config = dict(
    parallel_block=False,
    init_std_qkv=0.0225,
    optimizer='muon',
    beta1=0.95,
)
MLP neurons of a small language model. Each row is named by its layer, matrix (gate and up: input weights; down: output weights) and neuron, and shows model dimensions 176-271. Each number is 128 + 32 x the weight over its row's rms, rounded and kept within 0 to 255. Numbers have three digits each. A neuron's up and down rows have the sign that makes its largest values positive.
After each neuron's rows, "fires on" lists the tokens most often at its 100 highest values on Wikipedia text that the model never trained on. A number after a token or word is its count.

L8.gate1738:129048118130130104109061117116077096179156085163105184128107136150160164117164132111205123097134128129122099142129161110098159119137111104159190204191152146092067155133150172139109120104123102065117076180140154152134140143152163151161165181106124036117148141154127140133150101122096151171
L8.up1738:161091098140136127152114116137103112129123153116099175117080167144144166100152122108158137119163084135139148084078133078060166156067104222129129165156170113155107113181170102125188155144111164096160136154135147145098093143127120174072163111118128138140128109156128163161175151134149132159
L8.down1738:122085111112134036140104115125058150140171130112097155142128122151128100130144116130133107077159135077096111158082127156129148155104157109140128131117130084130106147166105115144131131137136140073103147142080087203150145107171165116132182145097083123146094082148131100134165126162160149192
fires on: "al" 16, "ul" 14, "ad" 11, " report" 5, " Adam" 4, "am" 4

L8.gate1900:155143123163147153184160096133121067161178084095193114147155122101171167134151076095109066109122143111131133168141182093148106140153141075126047124144119204143147042127160127130096169123139160128083131076053157071150153109156193145170166083130075122131117162145134157100137148140170110158
L8.up1900:099135185141100108126180092117146146104117100094089167101130176114141071116158148138137118172100169127061190111168137104134072143192146130108119090071136118124153082123149088122147183117093134112132068132105117133162089096121119159156105120138140111150112121137110121108112172072094175119
L8.down1900:080084087124151126154126097156109113141102081089099177132180171119084108157109112109106087140118097092115169193131094102202139152138047117079155107225108147140151071165152139098145158171140169125172133150139115149133116168124067125132141132154118138142121130132149102136104061123117144108
fires on: "- " 32, " " 11, "ion" 6, "od" 5, "or" 4, " Dr" 4

L8.gate1831:185150138130122034188159085100132103079167085125071150077123117104120211117094139136088102117176043182145178113145092112138154124108073115081118168111120133161131061147081144167151178145063135063149140045136147096115110083092115116098134172151075144167174116151156146110112073115100107084
L8.up1831:115218155158123073168130081108101127084145127086121190048155104137089188131104158119197089130163177145132104151140079125147081091154131135141092170171082111170171112111107108075129118087148132120135158143140124141091161092141088097072115104155143128085136143155118158167133113126134170194
L8.down1831:147126095123136173087156145134115134141104120068117138108083084168075118222105163118215105116171153111135115147141134169134080171078108150109091178123127112156190111149110080144129175107141105161167127113105141158146147117084145139145139135154163208144172083181127119144151107158165119111
fires on: "′" 43, ":" 42

L8.gate288:082149129152191142128100182183121093122124160127082112103060150119176147097100065091172135162135141099097135064141151122122141187187144194120102140134096143164149136131117097171160137097178154080143118096147117159166186115125147129113067152092126124133130133087118144108141100096084119156
L8.up288:129077135139101182155091155166149116088100154156121146122115208196082109170126042123151166131147132149132144145125087112043126154121088105123116145158136135128100142154128069139166140197175128152129135167134100158126129118146161162129115138112190102097142149090156131177156122113182167151
L8.down288:100161083095135163174111155194114162111122158141116116131155101105143123132085149120206079166147138126144106140094144101140164136095142149110162171130094079130092124192143079079164053181163129073164144129150162160088132122045163129067128105133140132142138143131143141079123119093114094172
fires on: "\n" 54, " O" 11, "re" 8, " Ro" 6, " Fre" 5

L16.gate688:201113168094174166120122124179142157120173204148142100110161167146096120123114124141122150117122150128146169112108119186117108118135090173168121091102124103127091104094111132105152046174059120134122112136094184155162149094133137080144102110178158140167135126116115176151135131161147114071
L16.up688:168115173108129086161135146083106135103091082140065138146157173134158115120075110121152139101132097180021085123110115162132121170191163163126169130183149134113108046155106145144124118121111113130173162143104184140132127086102164104112089092123093148121118152159080099109109129140124102067
L16.down688:092177127162164129206093103120156087156148162082115099106140150155191108135138156132014137175134129129120146137139106109100095083152125134144152076117156120081127115107144098171089112110128119238125140090086147166131114097167109101161120142111141142157162169037166139127111145121128155140
fires on: " | C" 21, "| C" 10, " a c" 9, " of c" 7, ", c" 5, "- C" 5

L16.gate821:149108092124068087109128109129104115168146131188118104083152152075148203068137166101109123080167156167102156129138132101134065129123095168155158144133092137161152164192095172153094063124083170111140169151112094098172117116130128084094187107149087142145065139125139146082143122125136158191
L16.up821:061121151129156143149109104080100140161154137096156103098137146063161151157135133179220143155111134146158141180122112112148158194186151084148183115117138139039165129171158183131136078070106139110099157108145157044149175080124140103112166155094140124105105156127132129112116160099126081135
L16.down821:122072104144102132139083166112139129148143112106098106113105156115124111136145153097089139115057091159242111171117134065089103149136164140079195141103134113081094111094081102139136134074063159056100142093161133110194129143205151109074144109112122130165072109141103125139180067156138105118
fires on: "en" 16, "e" 12, "on" 9, "man" 7, "o" 5, "i" 4

L8.gate1257:119125114092123078148106078156114136094134068170153140111142146085134146130111055109167122183158147145157181137131083133107088152132102177094128136133076097105100134100156082177155166136150120129173174091138146078126170099096169153144183209125156155126096109131099141128155127139106144070
L8.up1257:097125107117144121177177118155128123169099085111116129130186158142115132125082124082116125133048094152141179060146130090121122111134137173163112116172079133089174172102109087143136162117167068128163090080166169109120160085120123056126149130133152143186151123152183096188155150126194099067
L8.down1257:148129121090150139133185140142096165138095097148106136125110141138125152145105138108125117070138128134121157113153155119086138074114096084084090111103141109122105121136091117137151157162201102111141082113120145101129112139086104133169157120065148126081115170160159107134153142084110107171
fires on: "\n" 34, " Comp" 8, "ode" 6, "ox" 5, " clock" 5, "p" 4

L8.gate192:122170100122120081164092107124170089148172147100120119160148104086101144155105158129126104121112064081071101218143136155119150120134125058168091125121124172112113120102058103153070154132100190156106145126106135153148171146161150124123162114135169145146117142101128121118147153156199103130
L8.up192:142158100138125171149145130115129105144158076044102142163154125129107127058076108064095118150148142115125168127139140129128062054155168157092086163159071112129173095131134141117147121129142133096138140172137098111128158150066104149115119149103131158092178087200100120118077134163140164133
L8.down192:115093201182118115153128087118142170175125104158106124124115071159076114137110173113080075115155080157047141151137131097157096100106196176093109083126099151130163167131135074122161101165174106126127135152115117128156069168170136100125085117162144079134129117166122154148110223166108189168
fires on: ":" 50, ": " 20, " " 7

L8.gate196:206122084106109106098138149149129105112171098145144121112151084132166111152125128090122112151101204040148094165115157099143097148148099144135165173141098140125113146178110124136130159079119145148114119082149124123133181062110123162176120148151115226158129080184121093149109170106073060139
L8.up196:157160133135127093065088092148159087127075078172144164122136109121154106104138052069138097126056166083116146103097103156124116170168101156136082137125148155142095170156149154123081175125089115139158136131117143160150132119144076048158106102087084148166100122136142165168100124118098108083
L8.down196:101143213103136110036188146120162154087072057127162124043116072140148132154090115095121163118096144140170126156140157092141121172133115108121110125148112184093098147173061073112126160109097087139099117204158131201103133191103151089167123135078078156119103150155116201100077105114127193105
fires on: "1" 56, "2" 6, "; " 5

L16.gate243:154141156153185143087114107173126143150098111089103152137073114102154176166144139151106141115179170178165152095087105173194101133098131168172105097151151150096143137084143080135161106097138120089104162173155107120098148156139138126143135107114168123147151131184141151182161133141113129105
L16.up243:095137158076180100095077054145174114117149140134161108080082122180080178114150105107087174137174170115154143144097091089157050158095182094102158114179153168155164109152135128126149091142123123122129161153090070124105146170161188138103112124094145136113171108132141181135122199137144100185
L16.down243:181125132075135147179155041110167154106101143153103137155102098154141065165154137135060126088146112154106132134138126108136087109103103123119124124106103076116103116130098131141117113112079150242097160123113131131118170103038160184133090098167119117116123170177107164098114106139173076131
fires on: "–" 25, " | " 20, " | W " 18, " | L " 13, ") | " 8, "," 4

L16.gate497:076110146127169173127106107165122111105133135165131123119164121107104103179146103153101164146167155138100118150159145098097097124086196117116140129139109105107169166176146109099146051128142089117144132079082082145107152159150179190107108118145139125075145109171125118120133141119204163128
L16.up497:127116157105083108107131126112147106130182112169155086161159115071143103126117130103172194132124145164171143114109099117177154154122248133126194138148096169101184144061093125162117106144123074145088139123112133174122069175093177159156104181120118127075140162169112119106148138123119138098
L16.down497:128108095165122189109125075179141144103115081142112178097075096122153186173154108110113167142159140165060139167117209126088164166137134150085129078161170110056123124102098131096144072105091112180168113129145144143149162142000134171143107170082107067119121164155079133131164117113190110117
fires on: " | " 33, " " 11, "," 8, "–" 5

L8.gate1772:071050128088117171156132181155102122118121150126173148142190089147175129126103100120183198151118141183103092122110158131102091129125113102117156090154137123151120144168122143154180130090174080068085155086095116100105191128165129193126167149127117119122162101118152152123088142122096113154
L8.up1772:161114099130143150155179041151152072131110089108156136132157086088122142126174125137194122093131128074167155133119159132111057121120126120138161166096078126073162158107132113130113136104139116155154106086118133138118190186172149112141099111117192095117095140135072108079088151082161095143
L8.down1772:151127118114092106125144137135122105121086176093146116137134155105135198143111063108181141077083068158168083142154134132179128146138089117190108134154150132173088181102095170132049112095085076131093163138149130174101148100118141113170118125122096112156147102113174148131073072121109127189
fires on: ") | " 26, " | " 22, ") |" 16, " D" 9

L16.gate252:145116128101195124179144111140163123077159153101103102108075112069128185120118112076107150121184150105154105042103161089128131153215142172128115135140177130122144076090145093173105100086000131072108124174107093080120135144084113213104127117109119181120096131130069082137099110098173132112
L16.up252:127135088101138163109118100147189102108081150150088127145078130117129151107111113111138091111149118091106101120139147109124149129152096115079148125091135108108128142181179126142158127150146081090110200182145098156063150201101144157102091073154163172174124156088142078099064120100195058153
L16.down252:113144122091116121155103136148143146114167122086183092143111139116109150185121116159117113150143075140028134086120168151093130143146094117178134090113120133116131091053105110083174116080099131051152113121109155075122105157000134125098137134106130147155133146060121089189102143138122130135
fires on: "." 41, " g" 11, " | " 5, "2" 5, "," 4

L8.gate36:098021098152110106118192160145099124099140038158177116099124143161119114139146122101111182090126168127223125167115146159161095125148093150118043109147133099145239172118146151121135144126053118163152090112107136115171132208120121179107142130133129155104123102142117182067177122133113129132
L8.up36:180116087067129121157113094123086127154101142144117120155127075118152119100159140107174142119182142163123115116090101099159126117200136131116109113207107141158136146171111161083128157084149150140168086136081115141118169177083186136103095089128165172083135088132147108074147216155202132146
L8.down36:097125134185145103104101162142141187149158131141118178150160082115075157061147095095151109139130178108055146143110096131131120211134143138146098162197143163142109145093143186127119064093091128096095074117122167145150129118117116094082157099148166187105154145086133143091126173143154119141
fires on: " " 39, "' " 6, ":" 5, "4" 4, "46" 4, "'" 4

L8.gate382:106148100077078156095143134126150130138148105090081080049132081124149156139121125142112127099118178123052181141165090089104172191097107101211121141126083145220160107077169150110138110131093210154182099141130161018085151172128126121189177178186121142158120167120062076108154064107128170184
L8.up382:088130090107130067086137101134128115146142089091083089085079157114171141108093129186130151089130121144110109144148115112154149155086156132188139124154124136174133114184138178122106098084071255144122112144122159009095152143132137111126177106189126133138082148111000098158183114125137140145
L8.down382:077126134168122101104091173061136191130119116143093108096139155101108105128088179102201078115143122132098122147144134155145125167074149123103178108102096127102142134064150139158129111112106190101103194113154116056145100131170146152116153125133131143138137066142099083071176160167098139109
fires on: "en" 19, "e" 14, "y" 11, "man" 10, "on" 7, "an" 5

L8.gate1282:097193150121164171197146118155147102142126122145125124131104162161135126129127088076100123133078079111060096194100125154116088140127169110124165155144110116137163121093187159096070142167087149102140153086140118225094164124139186110126108173124143074136069101125146177086146164069127173100
L8.up1282:108122112123086099152127118104133127095060130136101111120130103158122122147129087168118127137088106065083095127100152128110127167182161100126108108156174131129141182141098168151148119170110160160101160166121150120144166122133177093155128120117102100177140129164150097131207156109076131139
L8.down1282:131129112117114116153122193171142136113108111116118123146089164147076041068112099103182163102014108140105139172127064142153138138169119138128132081153168136100188133169113144154095151062058141089199167102155135064155102122182149144158152199152072100164133132148145121127133128071143142142
fires on: "–" 53, " sign" 7, " under the" 4

L16.gate1889:145106090130115170083170079188139148098123133089078139121142143145114115109081161103118164142167166073137122067178133085116064137126128126158115094161111111100129078101102084151178126145124108130074151084072121137194109135131127148060101116095137142147133131156095120126155107120118089131
L16.up1889:137145102069084182104133108162134095130073193128124140138157170117084128127106147146108113176182126154141121174094121114111138139056086121064151056120114131129078076114091199169147141144123136082150136143145132122076151157132160085118128113126114149142138094126181156160127116179134106178
L16.down1889:153152077117075183147151105140125157139086187117148149158069146128163143157114102126122122084111222116192150104154111136104164141182144150093159087075131112099172130193117140176171181132148109055116124159121115063123134111033144086081137113131086147154134177111113180144121126083151079137
fires on: "1" 49, "," 23, "2" 16

L8.gate1442:130111069111150149150158125144055132148117127137150150210132111137128182132214043086183129155179193120118152169149140152077130162143124094122089122118114143097192169136132173183090096094084088154131148084117152119102131117142137090098070149121072097125150094021122082153108105134154079102
L8.up1442:089114086116145097092125141159078164100137113115168167130158098149072126148155129133119074098079067156163088143107130102103131132146128148152129186090080151138190121077106204087180097132107131078073121135069099126098167098160133108153169106110131124140094114176119122143137128117145113073
L8.down1442:122127145132102128097138130134189165138087119144165157143080173111126087067136109137068158102147086125149139135113185127150144101072176118131110167151150160150102132057143181122142103067113076128123102140145100140076156166103083074113073103094133182162054073133123091176104090187104160129
fires on: ") | " 28, ");" 13, ") |" 10, ")" 8, " D" 8

L8.gate861:172115079161148142114135147187167134136157091094115137133105134148139165108102136066142135089091133131078127201121114122145121149154127159122101161158159105060138177109098147143123157155138147123146117163118052158134141155139124128114118133216157114141126099165096094150092114131204066148
L8.up861:146136063132090102148120143181151090058145128121088162121143124117154187169058112109170126099128065144088126174163140145141083109104103111141140082112076136080128141154082091126172127158120089116153085120085130072144135144069112142136131152165167151173117124089153095140134212163142065080
L8.down861:156204123152145150146096116180127150201121097122136133109124129128157066144134134140081136112124144150124177116141088122138148132122143122111142207116159156144159134108089130102134107107127123138112094157147151194096095165105131112108116141078133145115162109159152139154168116095151148123
fires on: ", " 50, " in " 4

L16.gate728:164168106151128134158082146102113137121204135117144123045141145144082126142094139103147099069134102122071095162086162164152103138112138165082172062164145178132109126171194138099116157097152150151103164109124109178165170126155104125088082193136147130080173136128147116134071116123120113089
L16.up728:165089209127176121161121125129064119128175176084090118105119165094134139146086129126135133113092155160131118081108146170124077115132125095187118201120079160059091125108135117111136090111181104133184130137159123092107168131159121134061179108123098152098136180236175093071099135166111189146
L16.down728:152187187119088092054179127127145125163136159097126068110136149146130106088141159149125121120153151058146170073142165176145147155155154070086144196140153137154093118079141171098165125114106133104105087164133096128123133105000119114119142154132156114106183136161177095129135142109104125128
fires on: "2" 55, "1" 4

L16.gate323:150138104110147157111132139121217106130166159149084153099135176108104133142091122095156154129098167120101125094116143191154140073141157150165082087151155149118106145169142073133187126152149151174127137180127093148134133079114115116087105106035111144135141115115119109169133129161096151150
L16.up323:123165137102191103132142106171141102179078106094125108126114150083166115110082060074157159099124142108161128161146100127157139122110098149172166100157163142104068101133102111104133133137126118158178125165164143120135191156083109115146130125053108096100173125153140131149145081186138114111
L16.down323:154112152179149134102191119084147140164084083157145177168098135169074142122094128131156107160125170093099155190136101158116110081145118137086152100103114109177133123094178086128174092136123164183101141157126100157161172104047205158141071120111118103182113090054178174153147137164068179139
fires on: " p" 44, "1" 10, "\n" 8, " P" 7, " of p" 6

L16.gate654:183129122146141211128159123136126186122137105134077110154097107136163166127144122118155121195079112164146155147076094140114153133114133138106140121157101136135121166102108108111110092128133089136133109140108130175075130117036185108087106151146121142137086159118084170143137104148171162137
L16.up654:208136069178122097159141160090143121153111130157095111129102150129135149133119150141021149126181126105133104138127174094098125140089109133155152172144154169102151151136142174134100111170151099072093157119111100096218116142144129141128094123113136123107102133136180098134095149162153106113
L16.down654:053178088104108153139115092142125132089187119153144139121099139107151077065156117127099113157195154130028206164109190102189123184181153149149088105139134070132104131099104097168160166121077126132148121141156157135118112125088105142149151190093110148146150130156105144108093068177170136121
fires on: " | " 41, ") | " 14, "–" 6, ", " 4, " | −" 4, " (" 4

L16.gate1082:130102095172150172135112076112105135161132154104106143086109123075133178091130178091102124115099130142160129143179128081151123106107131128148115162113154101134152139116153083168204198161139122087113086087134169143153110164130148162166132132130130138153125166154129132120143156142131160101
L16.up1082:167108136162115130136164156126137172144175100096066164165085121103129112051136154110132178133151135175164102110111088153083123058156093111127155142121173140108114172102172139074151113142115103081158105145106141192164103076111109167103115136104171165052163075136099109166098109106055089119
L16.down1082:109161148150125111129090140125113184124129132125133133130113121101107151121136077128182154094164100165167143125076139142147134152089141083110146186125105125153137157169145110094165154068098125034133156094095158183146154175003152125109164110168133122127107144133193071102155093103159103116
fires on: "2" 98

L16.gate486:122113134066104120110065095146099087119126113137166140177130097129125109134063139116137070144151115102084122152089104111110143140125158107154164123122092139108122132116150075070255091084168081108131203087201125104158162199172067116080162114109110196141142132127165142094116147151143098165
L16.up486:095150140125096138138115121082083158157039164167118105091165087146110085168116159124113099187064108094179173092121049107096143095104104072125139113159136169118131118121066171094126076152087168181096135126153147180162132056109172158128107134053128106098140113158106128083049149101190155094
L16.down486:117143116158172157146134137096155099146135166140142143103145120193169121110126072100137124128137101185139124035158112085155107120105182142104112162145151110125109177133121114153108104166172121201160123097158141101110124106058128140098108168078133172096137163149113152145128086122099091106
fires on: " " 14, " | " 13, ", " 12, " of " 7, " by " 4, ": " 4

L16.gate892:095098128144131187103163075128162157161116124124102125130162098098127124063131134157175139055158126148181178150104081136150127117138134165064163097153131141071105161156168122120092197114113147170120141079072147171109125136136169183113096126128118068155113109096085164084103187135111162101
L16.up892:141095155061159136081155114139099106168106078076155135096149112107160141064142110114157122131175154143073117167179155169128105127142116133108207099097139171126115106099098128080164143113123174099172129129099101113114167135154132080101101075109108160170113115147099180165095132159106107079
L16.down892:113093090135151112155181118118142143016137094133153170120167130160119162096155109091117116063111144060255084148128144131106153089135117217117112125072077120093108111114151121152130123143148147178122080164097193137126136129124135135136098124137165130147101121100149156099117099103173133173
fires on: ", c" 15, " a c" 12, " the c" 11, " of c" 9, " and c" 6, ", C" 5

L8.gate20:091146120132186162127126129172153107135118115153118159110115148128162184097178130095149062114076116170153132134117093095128096143194071108130172146086099140145122143168056101125124217094136160154123096162139121119107188147148110144148141116227122090120144095183141077149125154118118125068
L8.up20:082183156130132133126100147133193090167089128142115116137114130046165159183184180078123086169105136141095172114088089132170127155162119116117114148183128135110127177085058116095106141118216152158089124149165120139083118131121092124108100084152152114138173078109148138141081130153103167122
L8.down20:123103130094119147072128119114141138135109162141173110142104142113138117124123138137114115081148135167126135139086168123137123120119135175144178102149152149135086083153102109107032097103111127174108100107134155157135107117185115082180089132166126126090100121094210111092143128158082129146
fires on: "1" 20, "2" 9, "3" 8, " A" 7, "4" 5, " " 5

L16.gate876:105153160136189139122134034138117165121112128172078180157176151183143132106119117114115113144131113184120141161113137116082149192083099065122117163166124107121119144137145104105147107121129077092113143101132129182169159142136120149160165116070101118143099137105195172117111128111122137132
L16.up876:113107167150167138124119099145115170126112148161073136125123114179123127097107104159103111107129093154094136153140135149054125140114157107119156139153146092149147130128176130086128094124123146129131169097102100194182172143118124146145194112104104107169078111096173104099129183085134143153
L16.down876:120113176108135161129124113106146147109162143168116167151106122155150132127157106137114142123159148150081143156084192197108169096192174159113131095123150125125143086108106127193143092102173184047157153196095141116140177085174180165149090152106095140133150132111075115059115096145136118155
fires on: "2" 21, "| " 17, "–" 16, "1" 6, " | " 6

L16.gate850:123128115123154121044113150156155131157147126129166105136115131160077185084083074176093199156121113120094052109056099071129131150146109140127125142113164111137126178107135140154133158102154115081128161190129138167157157158114191134163172114080190145117171089147187145157163103154110156128
L16.up850:160122056052114141142140159073143150088146152166172138091116142107139122144090122095090148115123124111155136111107135068160148081170126102147153102106116151110111118068118070112068138137113142116161123144101109120146180167146140134180109108185116124148157112144155226114143147143115143160
L16.down850:121124183102171094095091123128115077095160117089138123098126114101090056125074061075098121158111106131250119096084136131105168128111150182124159136168066159123094132114134084152154103064164132132107112076142134168151113137029128153176177183106162075098124130109071131122117168099157136093
fires on: " | " 18, "| " 11, "–" 9, " " 8, " (" 5, " w" 5

L16.gate1075:082168142127139066095156196138093149156093160070144147141111137155169137159112155077149124224161155126171145161143135147156128114140133172071141078128186107096173107136122144181151079152124157143179126137096106134146076124083123126160185180123122079134164141108093130150124105091078125146
L16.up1075:116216126153089107133166147129158119152106154160160145112174144044160194142122087153123132184176115143137160129122096161112060100112149180128061142103117110129114043108183161118173092117164176149158048201159127140153147160079099134149114120098168137134168122078090107116100125152135159083
L16.down1075:118138140099137132109123140092112079186123135128145104094104142114180100098115087088162159097113103134142170127165063100067131129072086191108051094094151165165159097141188155154103105191104102129170162128112135141132143175072101219154098167071114141140138100132165149143069114078185149076
fires on: "\n" 46, " at" 25

L8.gate1993:127183169115141112160096096169151093100101177101141134157100108151136146126103123091135128134180103092097111193168130113112099203111152075091163104124080139131094123094111123184176081131027097129140148087151111190143109127125151111105145173074135129116078117108157097103178123122108110055
L8.up1993:184099129079133169149152093121174168153079174127148171109120099172120172101186156089136175197110130109151152099115113135131169138103138099124119177171128146148088162106146213119145134116133153170072136155096146193111178172137188128058129064123158182182140186146160192185159148106142109095
L8.down1993:149068141086125134186159033123130175156147135130162156115067108170142120112159099080150111124154125170160072124183094110099114088135139136090156118121152141094196133086089170216064157098143086125079109141120128159116164095181166102154127106128159102143164125185181132174149159206134135140
fires on: "–" 15, " each" 13, " | " 11, "-" 6, " one" 4, "/" 4

L8.gate243:157161143161087112111075150150169206196206136165126093123110186099131158105115178197120126141096135170148128112146054105180123128115164134118137116099146155130080149159126115089183140127152160182157146123092186154163139073181148129151145085110138125134148109135092041120046112158126138100
L8.up243:156132084118131140155149131112134188124165127116092076142124187054172133115064129148182142126132134157099040142129134189113171106127124130165087135086197155114059136112139115122174112158086125195074138148081160108135197139111132125144130138076153139101152157184130185134125120139106142116
L8.down243:141129058163131105130126193113093145098077133224132114158083110110087096129141163097114103143091126120100095127111129086157139114173163092065125127158192121129122204140138149152084077133114163172071152180090065139131193133171160156123079098134167145153046175121150133124113109149167113105
fires on: "1" 53, " out" 9, "t" 6

L16.gate272:135124103120116094070171151105052124182148150196126162115164104108173143130081122176143115163122124178131103130081063154216140098092091141139171085106125059076029130133167136129155137068112150106133124133208102117138155112113128125118144121157107140128083158112111114081163101070111099136
L16.up272:173123146162112114073145153105168105144122185111144113118112192121210103075148087151143125131114127140155146130088159155099115187143122141109113159172159082124128117153106186170182178096173125181155117143127129167136137061102139128129126121121178104177159148127155076158117068115154089080
L16.down272:138114168112137125114152141127115147090133111133126135142170137139122105146133135152130169148128123123162127139055103151073172125101189114122119135110120088154126112158131142114129172124136184097130105154116104093156133106071118117105086156130102151158125186154154143144132111087104144105
fires on: "\n" 67, " |" 4

L8.gate591:177134151093129153134163097158062093111062086101147115112133102109146144123138111161096131114122085091157101135190117109124099105067140144137131135138130141087131145114094079104151148182192172110145101131103188112136137122148099143088122119144138099139141079115129128152117157124150099068
L8.up591:141144164116115149147179123098143123067101134111085174156105119141106149140121131132095138170126119131175072100149132125137142089162117129113151113124125076088110170135171145125140221172139131179158112122120142123098068184149149166101115123152167109133088139211135100128110198123102138125
L8.down591:143144104115109117126163136203183123104165156147161196157114110143112138109179130128146121122131092148247159116118168130124064113158122135108143145121142118144118181101143131133174141110144114190125171114133105119133137122119101167108140127149110111158144094120071124170195097037162176092
fires on: "0" 30, "2" 13, " | " 12, "| Turnout" 5

L16.gate223:092133130128122115106108078192131232127149157043131117079121132152182106141182099126153122100109141065157118147154136167110098099150151120123166184152112099110196105119116149136145149179109175121115155134178076156153156124060026122103081125128113124144129165142139119134101165120110104083
L16.up223:112089113127153118113161129111159141143122165155148114123126135112146160126144122134087092160153090189182079145005171186083123118138134055106112113133176074109132172128072124120113139107121133078138178112066138135166113113081175152157179141170157153093104110084210118150163141130091119225
L16.down223:132157091153149143118115115145145212065182106155115106158159149124200146138140106100072102255078099130223115124000098181112154091091147138144135174164147097152102107160126108115132084120127140124108100114121078166144111152098092155150096137165179173150202156169179127128100113110090061141
fires on: "," 98

L16.gate1115:122161154103171083124049081167142111136170112198111076093149118113144131120086134132157102136173139109095150143134124075116099091150083145141136177153124162092121171108135082093144131141125094121123133040136074160160196138178151159154100155146148199156140133104151130167196170186136090132
L16.up1115:102155066114135185172176131115124169146104128080055135130152149132089127140128123092108126101172085199172099133081094165125130096183131101098126132122074141149162078124130164101057083180176085135118108147131080152142120116116109103133134127107129099119155123116191137162110105109151148140
L16.down1115:154186167157085078150078067121137111095157118131120127135088133132144117142101213095065132129186143127168087085021135145141115077153152083130186182135108122109133150144100171154120112163141147129128096127151104104131098138086149198166119142141141114190179151123086136131221119139118103154
fires on: " | " 28, " | L " 16, " | W " 14, ") | " 14, "–" 6

L16.gate1653:126121099175125104145211113117146166136165109115134096117128109096114107095113139133158137070130116160111102188121169143189163161097113172133072167136081129122090102168111088181129153121105102133157182162174121113176105109122103105137143158165115180195225108104051131110113159170084133108
L16.up1653:175117102145131166100122120099212161111116132141109094147148139164160220072127109154129170119181200141086145130173139115142116161135114167136120157127108130138114101146118145148092120167159157152146155144115079095111083167091110087114155137098116126117074117188142130118081087149162149144
L16.down1653:166120114133160108103081104152144055129099100125134128132094160098135113163119165146168107139194169098210073108113130102172181111130177227122138130096127135088135060128165111122111131110137172163126130094081127133130146189084076140104121124110123069111132126086127123077138092069140144167
fires on: ":" 25, " |" 15, " of" 15, "|" 5, "1" 4

L8.gate1033:101150165123145138170129148109091115111182189118123145111165142106113126147119124080159125157186107196112172141185096158099021139142091177103138139110166133157125209158078141102117174081107132115094131080069130107096172130124109174135205135120158156160131092167107200083126129124151131123
L8.up1033:095085099140172158105085110103097125143154113171144112069091084093131103114166149157162094103064149095145124112074149151125161127121171109125141114092100160137100099131136124141153136161164095111112100104136139159149095026161140093060132155133086149037147116065111105142085177130104132123
L8.down1033:147136145081128137107101101072119124126114104129109093117142103146111152143133130196219140120106171140136146124105156168161111168115161102177127135149138074129133087145122172148103106144159197138139073098179146099235088097114069090091089137130101169139117161122159095152079195082131097078
fires on: " are" 31, " is" 17, " from" 8, " were" 7, "s are" 5, " from a" 4

L16.gate416:114114186127183089062118146144183126096142111150118111144161114127140149107147094122084179127135136072122106128155139127094157165154136171179120188109119157135120091125149124111090168106168085171119086102142126150117175144199073161157171161146154106110162116146124171175208139132146138113
L16.up416:119123102079119099072140061193143157111172080190166106136227109102104152176098119110107174143141096143152183100134090096121135185089175084152128098101107152083165169132170120175107142143155116162144124139120092199104115173048116108180124104137107146153134162160076074160120164136130176181
L16.down416:131093107127154125128111156057138161143131126140116119117096131095105148118123114125152149118104142107254125140055104155120146130108102132135091182085095053156109093121150140120111130129124111086095097162126197142128120119001144189108161182152155079118090130122127124167083186093146120125
fires on: " | " 31, "1" 27, "," 10, " for " 4, "63" 4

L16.gate1483:168159103174144111149163149102052100166165133091129152110176114120177102080104140113105112090175224115097138096073150169153098130107173163147118120129106127113165130100127092111117113179124065119140188116136113082115094096120097079169121140168185163149155110142136154078158135131090087153
L16.up1483:201118120135179108152137153126152170091139150102153127152102117078172114115147121091109149140158169129025191062094143070104120147150031159151202079117159137116118116185166176166087127092137159105088110054131091111090082175161150122132134090159127141174156134181093119155112114137101170138
L16.down1483:113138150177146123076082109128155130128079137120175121116112112137140095127128141161135154193097133121000125096093063131158119069147084115068092084136101136098094085146116119143112100115138128159091143163121113083127147127066176132154091108119121171149111119110140127091095166141134164118
fires on: " in the" 31, " all" 7, ")," 6, "i," 6

L16.gate1617:129159115143199160127168155153059130131153062084121109114101109146170164146016120131062131174153055097107152090170161158118109138145105079103161133152121082124188095117129072085174165112132136113078103158088163149044113174103076152141113142109166115131137131123147114119116141079105160120
L16.up1617:062165098122136164161125115158130103141112097116129135149070132150132131102139142170165138178081125156156095111181089187166114147166158110116046147170125112113115162121155130166177166128131215137134070118088167101085143139200108134113088172155198173110156135113139081112122155114167133123
L16.down1617:100148137092140147095166064152117193116192161144081172067174130071114138047118079088143067115081172172213121125114119161113123149098155110118117105096087217138141142089133142132100103123126138126101101128093093147126094093066109086160208134108129121212162129120065125158097067156161150186
fires on: "′" 36, ":" 28, "°" 10, "' " 7, "31" 4